From a checkpoint of a small transformer trained on Wikipedia.
Architecture: rotary positions, no biases in attention or MLP, untied embeddings.
Training: a variant of Muon for these matrices, 7795 steps.
MLP neurons of a small language model. Each row is named by its layer, matrix (up: input weights) and neuron, and shows model dimensions 0-127. Each number is 128 + 24 x the weight over its row's rms, rounded and kept within 0 to 255.
After each neuron's rows, "fires on" lists the tokens most often at its 100 highest values on Wikipedia text that the model never trained on.

L6.up450 [150 129 169 140 151  98 120  95 119 153  88 159 150 107 119 126 158 120 117 100 129 218 185 120  98 111 175 128 105 131 122 153 116 122 155 117 134 120 145 117 157 142 149 135 126 117 130  95 157 159 138 117 125  92 107  73  86 119 153 155 124 154 124 153 139 112 154 137 159 110 118  84 119 135 125 121 100 153 108 117 154 163 128 104 133 103 120 110 124 145  99 128 154 131 158  99 128 115 108 146  95 116 163 126 119 110 165 109 136 128 131 129 103 134 129 115 132 171 177 161 121 101 135 120  82 125 121 151]
fires on: " \"", " (", " '", ","

L4.up748 [127 100 103 119 120 166 116 129 121 142 121 157 109 129 142  91 163  98 128 133 105 123 129 166  98 102 106 119 114 170 119 151 113 139 167  80 102 113 127 127  98  86  84 144 132 116 132 163  83 135 169 136 127 115  93 126 175 149 131 125 105 165 106 117  99 149 122  99 130 147 108 127 131 130 123 124 124 158 110 162 160  73 111 116  76 106 147 155 140 155 119 131 113 136 147 136 124 149 103 163 133 154 132 151 133 113 164 147 137 117  98 122  69 162 139 141 129  74 110 111  96 131 123 124 131 141 122 136]
fires on: "1", " made", " I", " co", " first", "2"

L6.up570 [136 158 142 152 107 127 152 129 135 151 134 106 126 128 136  91  82 131 136 153 176  98 111 132 105 141 116 163 137  94 143  77 104 115 113 100 160  97 134 114  99  90 149 121 109 123 125 130 149 140 166 102 125 126 117 140 113 146 180 118 186  78 130 140 128 139 109 138 140  94 172 148 118 132 118 123 138  87 105 167 128 141 171 105 140 108 118  72 112  87 150 131 136 123 120 127 125 137 122 144 162 139 164 168 136 113 146 128 119 113 135 107 133 129 124 143  75  97 112 137 106 130 132 161 137 159 125  76]
fires on: ".", " would", " could", ")", " while"

L4.up576 [160  82  94 147 103 151 124 151 168 126 146 125 106 129 139 125  97 137 151 118 117 162 179 112 140 130 163 133 162 186 135 141 133 103 126 177 115  83 112 142  95 162 115 142 101 118 122 104 133 137 125 136 121  87  90 103 103 121 105 131 149 114 120  99 160 146 143  95 134 148 138 152 144 134 151 118 108 113 166 119 150 139 145 116  72 151 104  58 116 128 152 133 179 130 154 149 136 142 119 168 105  82 131 136 117  97 146 129 110 107 144 131 130  89 168 136 151 161 131 145 134 109 109 150  95 128 145 171]
fires on: "t", "th", "ird", "s", "1", "m"

L6.up560 [141 144 131 175  90 131 114 100  98 123 149 145 129 115 145  93 117  80  94 113 105 100 135 150  92 162 124 104 117 128 138 125 162 129  90 126 126 166 155 137 128 133 148  95 110 137 148 100 137 103  56 126 146  80 148 150 101 111 167 135 117 106 132 103 134 165 150 147 129 122 158 111 168 129 102  88  66 171 140 160 104 140 162 141  91 127 158 120 167 139 159 149 137 129 137 137 136 109 139 137 126  71 174 119 101 128 126 146 111 143 128 119 176  89 128  93 126 137 133 141 141 123  97 139 131 126 147 122]
fires on: " as", " a", "1", " "

L6.up229 [117 136  94 148 102 158 146 136 142 170 113 150 118 143 151 107 100 138 142 119 107 137  69 129  97 148 100  94 122 123 178 115 146 141 138 127 137 114 112 121 112 113 100 106 106 141  99 112 110 113 115 120 109 133 112  86 139  86 137 113  81 119 152 141 135  65 163 129 160 143 140 160 140 135 118 140  85 135 108 132 134  86 145  98 139  99 126 114  96 116 122 144 141 149 101  93 153 123 162 126 136 147 129 117 127 196 167 103 155 158 131 107 156 161 127 130 124  90 159 177 136 130 156 157 116 179 148 134]
fires on: ".", "S", " also"

L6.up200 [143 155 127 105 137 124 108 133 118 134 112 123 120 101 154 129 102 103 132 160 122 102 101 119 128 121 100 124 138 145 111 126 131 130 132 121 176 134 104 129 108 136  82  95 135 152  99 111  75 118 131 149 143 187 156 110 136  97 146 130 133 125 147 161 113 128 176  81  99 150 130 123 130 197 153  92 115 131  89 101 122 125 110 122 142 143  91 145  84 150 142 152  87 139 137 132 135 116 171 149 116 181 126 116 110 132 180  73 121 130 144 129 138 136 105 175 123  83 145 156 114 144 129 115 113 111 110 128]
fires on: "es", " s", "ers", "S", "ing"

L4.up685 [120 137  88 134 115 146 142 141 159 130  91 129  84 100 118 160 155 130 149  99 133 162  94 192  90 122 133 110 125 120 112 154 150  93 132  87 155 174  88  78 138 144 110 151 168 119 118 129 146  96 101 138 130 142 110 109  98 104 102 130 121 160 155 125 128  91 144 128 120 181 112 112 126 140 172  76 116 135 161 119 124 164 136 150 129  45 110 147 137 123 133 122 160 112 108 145 159 139 165 119 110 147 145 152 153 137 146 120 132 124 137  96 149 133  90 134 126 129 159 125 147 181 152  72 100 153 101 137]
fires on: ".", "M", " rem", " near", "ile", " Alex"

L4.up46 [ 89 130 116 127 120 139 129 129  87 111 122 107 126 122 160 113 120 104 104 122 125 147 137 134 131 145  94 136  87 127 142 101 105 179 134 129  90 118 132 120 106 111  94 173 141  48 148 170 156 103 120  51 152 126 132 103 130 115 173 145 145 152 104 104 133  91 160  95 121 110 153 159 127 152 123  92 130 147 116 131 154 126 150  98 138 168 155 172 147  90 132 111 143  92 159 112 115 159 153 129 127 169 143 121 112 178 105 170 138 141 102 120 145 122 108 148 113 127 135 121 132 113 123 128 148 154 120 135]
fires on: " |", " –", " Party", "1", " =", " career"

L4.up583 [127 141 111 133 127 154 144 141 144 158 154 131 111 138 105 159 123 109 135 108 129 140 100 117  95 133  97 133 125 131 141 127 163 110 135 123 173 123 140 150 144 162 147 108 104 121  77 104  80 115  85 115 136 105 131 108 124 143 137 164 142 127 116 120 122 116 138 119 147 125 130 140 134 202 112 128  85 127 174 176 125 102  80 145 143 123  90 116 159  92 113  80  59 124 125 133 135 104 125  87 158  90 120  89 130 190 131  91 165 131 118 121 140 129 141 116 113 124 114 118 127 159 131 127 122 148 158 135]
fires on: " two", " of", ".", "mon"

L4.up182 [130 143 111 120  94 122 103 133 144 137 100 110 109  80 108 135 163 111 164 120 130 180 174 107 115 100 149 116  95 162 191 125 156 120 134 132 125 144 168 109 135 155 109 119 124  91 158 121 125 157 142 150 173 122 111 152 135 125  88 136 172 137 169  97 177 120 166 135 147 135 162 116 200 100 157 127 152 141  82 134 162 137 100  90  96 108 123 120 138 132 153 132  98 161 141 108 122 168 149 118 137 160 131 119 103 103 117 117  99 122 109 146 128 114  75 117  98 102 146 130  94 130 134 158 137 129 117 104]
fires on: ",", "2", "um"

L6.up455 [ 78 120 117 113 148 126 137 122 141 145 114 120 132 135 143  77 132  95  83 143 118 117  90 112  82 150  93 167 131 132 113 123 118 162  72 158 123 130 103 140 122 129 137 173 127 132 163 123 144 120  98 118 120 147 151 134 129  88 162 104 133 136 104 119 103 126 133 111 134 161 102  89 112 133 159 133 135  92 131 113 119 135 153  98 129 133 139 133 115 134 129 119 147 135 118 112 110 132 125 103 111  68 121 140 115 113 150 163 112 126 141 120 186 121 107  85 126 143 171 154 102 138 165 146 121 209 130 165]
fires on: ",", " as"

L6.up629 [126 138 151 151 117 112  87 106 106 173 140 150 125 115 126 127 132 172  89 139 140 130 130 153 129 127  52 140 135 175 102 132 142 140 114  92  86 109 139 132  94 131  93 140  93 124 101 149 163 141 150 140 155 125 132 118 155 172 180 171 134 129 147 123 128 132 145 149  96  63 147 180 146 120 131 118 151  90 145 134 153 131 156 119 104 127 147 182 148  88  92 103 130 109 131 144 136 147 120 145 130 140 120 102 105 111 142 129 133 169 141 137 151 150 170 113 140 130 116 158 151 116 146 125 107 147 130 119]
fires on: ";", " =", " for", " |", " =\n\n"

L4.up88 [142 170 144 131 151 125 140 116 113 109 159 137 140  94 145 100 133 140 126 142 179 130 125  81 146 138 115 158 153 168 125 117 155  92 128 116  97 156 111 143  95 131 140 129  57  76 150 134 122 149 116 179 155  82 115  92 105 107 133  94 137 120  76 135 142 151  96 137 115 129 152  73 126 154 133 156 137  79 129 151 102 127 134 122 111 113 131 144 125 105 127 124 113 111 126 142 112 126  94 133 147  91 134 131 160 158 137 111  85 130 103 100  92  85 104 161 109 106 166 146 143 121 123 196 100 123 151 119]
fires on: ".", ";"

L6.up174 [121 150 147 129 124 151 151 132  89 124 124 109 173 148 162 138 100 122 127 133 144 108  66 131 138 115 104 146 154 121 126 110  95 126  93 162 143 132  56 133 117 110  86 147 123 123 114 130 134 115 168 121 137 139 137  91  96 135 153  96  99 122  99 132 165 109 117 168 109 113 151 114 115 127 136 127 148 115 141 155  98 156 127 147 125 178 130 183 129 141  93 179 118 113 140 114 171 130 116 123 108 146 128 116 106 104 159 137 157 101 140 118 154 137 117 105 147 165 102 159 144  98  92 157 156 153 145 148]
fires on: "7", "2", "8", "4", "5"

L4.up318 [174 132 109 123  98 124 127 132 154 139 154 135 109 172 156 138 113 105 131 116  58 129 121  96 135 129 136 112 138 117 164 109 163 142 115  69 139 147 138 161 103 143 122 118 113  76 123 122 102 109 125 117 127 150 146 120 194 166 133 149 101 108 110 191 137  95 109 118 109 126 110  99 105 141 148 166 107 129 167 111  86 119 117 104 111  98 138  97 107 141 119 143 130 146 124 154 133 121 101 162 132  86 105 140 106 136 157 132 150 122 117 192 114 136 163 117  91 128 133 135 136 139 153 140 183 144 102 150]
fires on: "st", "t", "l", ".", "ate", "ap"

L4.up340 [117 116 163 135 181 150 129 173 107 146 101 117 122 134  98 129  95 155 168 152 108 130 118  82 140 166 142 120  99 126 121 108 180 127 118 119 161 103 147 175  97 127 110 161 133 147 133 122 107 118 153 149 101 117 145 130 141 128 163  95 126 116 171 129 138  96 133 148 156 116  92 113 135 105 182  98 146 143 105 151 142 145 134 108  95 123 113 127  99  95 126 142 134 143 116 140 105 143  97 122 124 111 150 177  88 127 133 110  86 165 128 158 125 132 130 119 181 146 123 132 127 143 148 122  99 135 141 135]
fires on: "ers", "s", ",", "f", " man", "ing"

L6.up41 [ 88  92 157 144 137 120  94 144 135 149 122 131  98  96  99  89 116 120 158 125 112 140 178 183 127 104 125 164 154 142 133 118 118 113 154 122  95 118 114 121 116 108 138 158 152 124 156 173 110 106 160 134 141 108  88 116 147 121 125 141 144 140 153 154 151  92 141 117 170 138 161 128 110 135 141 110 135 100  87 157 134 154 109 136 109 110 137  84 120 132 160 113 155 140 155 117 183 150 152 147 126 148  91  83 151 168 126 141 118 123 138 156  98 120 135 126 123 147 147  87 147 105 108 136 121 158 155 126]
fires on: ",", "th", " first"

L6.up339 [159 133 142 119 147 142 111  94  82 141  81 155 135 124 147 143 112 119 148  95 119 191  82 100  98 135 110 137 154 112 118  97 104 132  98 115  94 152 144 144  93 172 129 130 133 170 156 127 154 181 132 150 130 127 136 133 122 102 122  98 118 115 154 139 118 103 108 143 140  99 122 137 165 127 122 115 118  85 131 110  98 124 124 125  81 137 129 151 123 152 145 118 151 138 124 114 106 139 135 151 123 123 140 126 127 150 115  97 134 133  83 103 131 135 152 159 158 163 165 165 129 103 168 139 122 147 168 146]
fires on: ",", " a", ")"

L6.up143 [101  50  92 125 115 123  80 163 159 120 119 156 130 116 143 142 106 124 133 136 112 205 127 102  85  99  88 137  89 129 108 146 160 138 121 139 131 121 146 158 117 124 106 156 125 109 112 166 118 151 116  97 121 120 139  82 119  97 148 104  89 124 171  87 113 156 132  76 159 133 165 115 130 164 147  98 150 118  77 174 138 160 154 130 142 125 123 143 142 157 108 127 120  86 171  98 133 144 100 137 134 164 144 112 147 118  98 141 125 154 140 100 133 135 119  95  74 122 145 147 189 110 136 138 130 117 125 157]
fires on: " an", " s", " sp", "el"

L4.up47 [ 93 121 141 123 148 112  96 132 152 141 125 118 177 119 123 131 129 142 123 149 150 128 189 148  89 109  85 199 158 136 146 117 157  82 177 114 104 141 135 133 108 150 142 121 112 139 170  93 131 146 133 137 168 157 105  94 112  96 123 151 130 135 140  98 154  96 117 123 130 118 170 137 117 115  77 103 142 147  61 121 117 119 144 139 144 125 145 130 139 150  85  56 147 152 172 110 123 138 144 171 147 161 139  98 125 145 144 128 139 135  86 114 131 128 125 168  79 127 153 137 147  98 142  99 123 132 143 120]
fires on: ","

L6.up164 [124 114 141 112 136 140 134 124 161 149 134 122 134 135 140 148  97 101 132 118  98 165 151 160 106 110  97 130 133 174 130 140 128 122 110  75 158 123 119  93 129 127 163  95 118 106 157 104  90 110 129 138 125 139 145 150 137 141 126 125 104 151 141 161 113 111 158 195 109  91 140 128 120 153 107 129  78 138  91 100 100 136  91 139 151 124 132 111 112 113 116 112 150 127 144 120 130 146 147 180 140 137 155 135 119 140 163 153 141 155 148 126 112 150 158 135  86  87 150 166 142 142 146  94  84 130 119 128]
fires on: ".", ",", "1"